MLP neurons of a small language model. Each row is named by its layer, matrix (down: output weights) and neuron, and shows model dimensions 0-95. Each number is 128 + 24 x the weight over its row's rms, rounded and kept within 0 to 255. A neuron's up and down rows have the sign that makes its largest values positive.
After each neuron's rows, "fires before" lists the tokens most often just after its 100 highest values on Wikipedia text that the model never trained on.

L2.down327 [155 102  93 106  91 132 150 110 152 115 144 126 146  89 164 139 143 153 120 154 125 136 155  69 126 168 152 117 163 101 127 134 115 126 127 128  99 142 104 106 158 112 152 119 104 156 159 187 140 125  96 120 108 129 124 166 127 151 170 127 138 105 143 147 123 128 163  95 167 140  95 133 149 147 189 140 101  96 126 119 137 102 161  94 125  60 121 176 121 119 137 144 114  86 107 145]
fires before: "\n", "-"

L6.down95 [141 127  71 155 129 142 136 156 164 125 111 132 113 137 126 140 183 107 148 128 123 129 100 126 111 120 159 128  90 140  72 108 173 126 123 124 125 138 100 155 122 129 124  96 144 160 141 138 112 172 121 118 125  95 133 138 123  84 121 109 137 151  79 147 120 120 132 152 118 132 122 155 107 121 125 139 138 140 125 131 128 149  96 128 109 122 123 111 128 131 158 128 106 110 128 117]
fires before: "-", "\n", "\"", " ", "20"

L7.down86 [130 118  59 113 120 143 104 125  98 111 147 126 176 166 140 110 156  73 144  88 148 109 141 105  84 121 134 127 119 134  82 126 134 140 177 155 137 157 163 135 110 128 127 121 117 128 135 137 119  93 117 140 115 133 120 100 130 137 120 140 137 127 154  83 116 117 115 129 171 137 123 132 153 158 130  99 144 120 148 135 133 107  99 133 113 134 132 171 104 115 132 139 144 146 106 123]
fires before: "\n", "-", " "

L7.down45 [121 168 116 144 133 183 159 128 110 121 103 134 114 143 184 107 135  83 115 147 123 103 127 139 111 104 142 139  88 129 107 136 167 137 117 128 108 120 152 129 127 101 161 120 140 138 135 153 117 115 100 114 135 129 136 103 128  92 132 107 155 164 137 132 122  96  85 129 129 103 123 169 119 110 179 150 162 119 118 153 147 124 125 135 111 135 134 162 127 123 130 155 105 138 146 123]
fires before: "\n", "-"

L7.down7 [147 172  87 119 145 125 151 108 110 120 128  99 124 184 158 119 148 126 106 103 151 138 106 138 122 123 108 113 136 131  89 136 150 132 120 150 119 130 152 136 139 111 159 120 157 138 124 120 106 155 123 134 122 148 142 121 135 130 132 147 142 144 142 114 140 113 139 124 155 109 122 148 165 103 133 126 119 106 125 134 122 141 108 112 142 126 118 147 117 108 117 154 107 152 139 154]
fires before: "\n", "-"

L13.down351 [137 123 120 133 111  87 135 162 127 117 104 123 133 124 158 105 151 136 143 104 103  90 138 126 170 113 172 116 165 153 158 119 168 154 163  94 175 127 105 147 144 155 161 118 123  77 126 135 166 109 139 113 122 122 108 126 123 102 104 115 131 137 130 141 146 115 106 164 105  85 134  97 139  96 101 144 101 141 185 151 167 119 144 170 123 120 161 166 151 148 139 151 144 111 104  74]
fires before: "d", "t", "ed", "ing"

L3.down48 [113 146 197 156 123 117 119 145 132 176 116 149 162  97 141 160 144 108 163 131 163 101 142  98 127 134 105 129 115 173 165 128 118 148 101 119 129 137 103 110 138 106 111 126 104 124 182 121 106 152 131 130 123 110 119 112 150 170  96 128 150  96 112  96 115 120 107 107 148 111 115 116 176 128 122 154 167 148 162 108 127 104 113 178 153 124 151 143 153 178 109 129 135 138 128 100]
fires before: "ed", " of", "ing", " the", " to", "s"

L3.down215 [ 95 122 104 124 145 112 119 126 129  82 140 158 142 111 134 139 113  92 154 148 140  94 129 150 101 136 168 143 114  84  95 142 147 132 112 117 153  97 102 128 172 140 193 102 125 120 162 143 124 142 147 146 150 135  90  99 114 141 122 101  90 135 111 102 130 144 117  54 175 146 112 145  97 135 139 120 133 152 130 151 174 144 134  90 151 175 115 112 144  81  87  70 150 153 121  93]
fires before: "\n"

L4.down246 [121 114  70  98 144 123 103  98 113 148 111 131 123 113 131 127 107 117 108 145 122 108 101 106  96 120 130 161 134 131  74 120 124 127 104 184 133 129 156 152 135 117 143 122 156 162 158 142 118 126 159 169 171 122  65 122 108 107 116 122 123 169 131 122 116 166 150 112 129 130 122 111 159 168 107 107 130 110 119 113 158 132 113 177  85 116  82  96 132 127 126 116 128  68 131 138]
fires before: "\n"

L3.down309 [113 144 141 142 106 136 141 150 141 134 110 126 120 138 118 141 139 122 168 130 125 130 108 122 125 150 135 139 103 137 112 124 132 139  96 154 144 116  95 134 137 108 134 108 109 135 140 164 125 114 137 112 180 109 101 120 133  78 135 108 121 158 116 133 136 143 114 108 128 171 126 124 119 155  93  81 163 150 131 144 143 130 130 135  74 130 138 171 114 124 111  71 183 118 171 110]
fires before: "\n", "-"

L7.down358 [143 166  93 147 113 187 106 105 131 144 117 134 138 113 143 154 113 155 127 126 120 126 135 129 106 118 128 132 123 119  87 150 193 120 155 190 126 141 150 106 121 113 134 145 135 120 122 107  88 121  93 107 134 116 137  94 129 128 156 141 134 170 138  92 123 121 107 163 145 123 126 125 155 109 169 126 131 134 101 158 117 122 140 151 113 134 120 148 105 154 110 148 111 132 101 100]
fires before: "\n", "-"

L13.down7 [127  90 148 112 141 105 141  88  99  69 157 119 149  93 136 147 159  91 127 134 124 118 141 153 155 130 150 117 134 107 140 150 151  92 185 133 151 162 122 172 116 121 134 128 134 123 125 146 125 119 140 154 123 115 132 131 152 152 105 143 103 105 162 123 162 110 167 143 152 116 158 148 147 132 109 101 131 159 115  98 104 115 151 101 142 155 110  91 126 121 138 163 107 107  96 101]
fires before: "ic", "or", "ine", "ical", "ed", "ing"

L3.down147 [ 86 150 133 119 115 139 127 140 154  98 148 113 156  43 109 124 118 108 146 104 122 127 171  88  82 146 127 102 118 109  57 157 141 156 138 105 166 116 109 111 155 132 133 165 104 136 138 102 148 109 127 103 139 127 123 118  96 126 138 127 111 154 128 113 139 117 145 139 181 120 121 110  83 150 172 108 169 120 124 170 139 116 134 144 112  86 161 162 146 123 102 132  44 149 121 131]
fires before: "\n", "o", "-"

L7.down72 [144 138 134 121 128 154 143  92 113 112 115 139 123 141 153 100 113 124 119 109 149 168 123 148 117 130 121 114 135 142  40 105 171 123 142 166 141 144 160 104  96 130 134  93 124 125 140 128 112 126 141 131 152 137 145 114 115 112 113 157 156 168 131 122 114 118 149 139 163 124 114 165 119 131 135 109 118 123 142 135 119 114 144 123 103 114 126 140 121 140 125 118 117 157 130 127]
fires before: "\n"

L2.down8 [111  99  80 124 134 157  96 122 136 120 136 148 161  96 144 199 135 139 135 148 109 134 167 119  94 120 126 126 153 144 116 125 121 119 116 107 143 107 165 135 144 162 149 127 127  99 139 171 107 139 140 131 159 106 114 139 167 122 121  88 102 156 122 115 111 120 142  79 167 141 130 125 103 157 118 153 117 116 157 168 165 142  91 103 140 118 140 136  94 129 136 126  92 113 109 105]
fires before: "\n", " f", " 1"

L10.down64 [143  89 214 106 119 106 133 139 163  92 144 123 151 113 162 146 139  91 124 131 115 108 133 161 179 149 139 119  76 132 123 139 136 144 118 108 147 104 121 126  96 148 128 170 104 149  93 161 105 143 127 113 142 138 142 151 114  97 108 104 120 126 144  92 128 144 115 162 153 113 124  75 133 164 136  99 120  85 133 154 143 115 134 161 156 133 142 151 132 127 130 133 138 138 103 129]
fires before: "ed", "ing", "s", "n", " to"

L4.down94 [113 111 104 108 149 157 151 105  98 166  98 154 107 153 142 110 132  98 115 117 152 144 129 114 143 118 171 156  97 111 142 131 127 106 120 150 164 148 138  98 135 112 118 116 146 148 164 119 123 155 125 155 147 127  99 142 172 140 145 167 123 153 115 100 118 109 128  91 116 149 141 101 173 131  90 138  99 105  87 123 127 108 107 150 149 144  97 119 106 131 109 140 167 130 149 139]
fires before: "\n", "ter", "d", "ner", "s"

L6.down203 [127 157 180 114 140 164 137  88 105 132 138 127 139 154 150 109 116 119 123 131 109 127 116 117 117 126  87 143 128 130 107 137 160 122 148 173 141 129 142  95 150 132 167 122 146 138 147 142  99 119 117 148 132 121 142 134 146  83 137 118 156 160 125 110 130 112 156 138 119 145 117 133 134 144 142 114 114 109 139 124 140 132 106 113 124 157 126 138 128 152 118 157 140 155 106  90]
fires before: "==", "\n", "===", "In", "The"

L2.down267 [146 115  61 122 139 186 106 124 139 113 114 112 132 164 135 146 140 142 140 163 113 144 101 115 125 110 108 106 144 135 120 126  81 134 113 122 100 108 103 126 141 153 153  92 107  89 133 150 132 121 135  80 148 146 129 146 140 122 137 130 102 118 130 130 145 140 127 124 149 115 124 119 143 160 114 134  91 125 129 144 130 113 173 118 103 158 139 110 138 127  69 129 120 147 150 130]
fires before: "\n", "-"

L3.down207 [114 166 144 138 159 190 147  89 165 120  95 121 135 115  76 109  99 137 122 137 135 129  77  87 107 144 102 163 128 128 130 113  83 123  97 140 120 110 122 117 160 106 117 114 115 152 150 132 115 107 111 116 173 102 133 127 122 105 133 118 135 142 126 149 128 102 120 127 152 173 109 101  82 143 116 150 140 143 159 149 194 147 118 158 140 128 182 172  85 126 143 130 186 100 182 135]
fires before: "|", "\n", "S", " Ma"

L6.down196 [145 122 111 137 151 156 120 121 105 134 112 115 138 150 126 141  94  91 111 145 109 143 177 124 150 135 127 143 169 112 132 148 155 134 128 135 117 108 164  98 100 148 133 125 124 121 194 161 114 106 114 145 134 144 131 115 111 134 145  84 110 125 154 101 121  87 174 162  89 125 127 144 125 166 132 129 125  96 130 123  78 135  93 174 142 105  93 145 154 163 106 122 136 104  70 120]
fires before: "\n"

L6.down189 [138 149  97 144 159 117 132 110 114 123 128 121 124 173 118 124 185  99 117 138 127 128  60 133 124 152 109 142  62 164 118 136 181 105 125 162 146 160 134 117  96 126 154  92 143 180 111 130 111 152  71 151 145 111 147 102 150  84 136 114 151 186 125 143 122 110 134 128 158 146 153 105 139 106 118 133 128 138 144 137 132 122  90 147  84 111 136 121 122 140 122 142 122 117 126 118]
fires before: "\n", "-"

L7.down115 [154 139 113 122 143 136 146 124 107 156 142 120 123 117 149 135 132 110 148 136 170 144  82 135 124 126 108  91 119 143  53 155 143 135 135 181 141 182 141 119 137 111 123 113 141 112 110 122 123 127  95 136 147 144 141 118 112 141 132 156 136 141 110 161 138 149 139 127 142 136 114 116 112 135 166 122 121 118 141 126 181 133 110 143 134 141 115 118 112 123 158 105 130 139 124 121]
fires before: "\n", "-", "us"

L6.down84 [107 130 125 118 189 116 109 111  99 135 110 132  96 143 137  96  75 111  95 104 126 123 119 128 134 114 123 159 168 160  97 106 179 157 116 129 134 109 142 133 120 133 213  78 133 142 142 134 138 102 123 154 156 127 128 143  88  98 181 116 118 140 153  85 139 124 139 124 140 128 122 142 118 136  95  91 146 105 132 122 137 140  88 177 106 125 106 163 136 138 143 135 152 142  96 132]
fires before: "\n"

L10.down115 [100 131 128 138 116 133 104 134 137 123 138 143 124 105 105 130 101 179 145 135 125 132 123 128 158 150 115 156 163 140 127 161 105 128 151  99 145 142  96 146 114 122 139 107 150 146 142 194 135  87 102 151 105 122 152 107  93 153 139 192 105 171 162 120 110 146 140 126 106 122  94 134 151 118 113 102 116 102 103 138 141 105 171 100 120 104 131 129 158 117 128 158 106 136 103 153]
fires before: "\n"

L7.down171 [131  89 102 158 182  82 114 114 131  57 107 143  99 139 117 181 133 112 166 132 143 110 114 145 134 166 117 131  66 127 144 137 112 111 112 101 130 113 131 128 153 120 132  90 135 120  91 105 170 130 109 129 135 185 127 116 163 131 108 126 143  94 121 135 128 139 126 154 149 134 170 121 113 126 132 133 152 136 121 150 175 123 148 115 154 130 163 142 118 101 112 111 113 110 103 100]
fires before: "ed", "ant", "ual", "ar", "ing"

L13.down346 [125 105  48 122 129 216 130  83 159 144  85 127 127 100 172 133 123 123 133 120 125  88 172 158 128 139 110 104 129 104 140 128 128 108 131 128 121 136 133 122 134 117 139 112 174 123 143 115 127 159 128 172 136 116 106 125 139 118 142 107  87 143 121 145 112 122 135  88 147 163 110 119 113 112 148 118 132 141 145 132 132 108 145 147 174 125 142 126  87 126 184 131 115 111  87 117]
fires before: "\n", " The", " In"

L6.down292 [157  98 143 152 120 165 159 122  88 127  98 210 121 159 135 103 159 184 117 128  91 115  86 139 107 142 130 113 109 159 114  94 158 148 133 148 118 140 131 122 114 115 141 169 113 104 109 130  69 149 125 133 124 117 149 160 101 135 136 102 155 157 147 136 117 122 105 184 115 124 147 118 127 137  98 114 153 158 169 156  93 132 119 129  98 119 131 173 135  92 157 121 135  99 141 137]
fires before: "\n", "-", "a", "land", "ctor"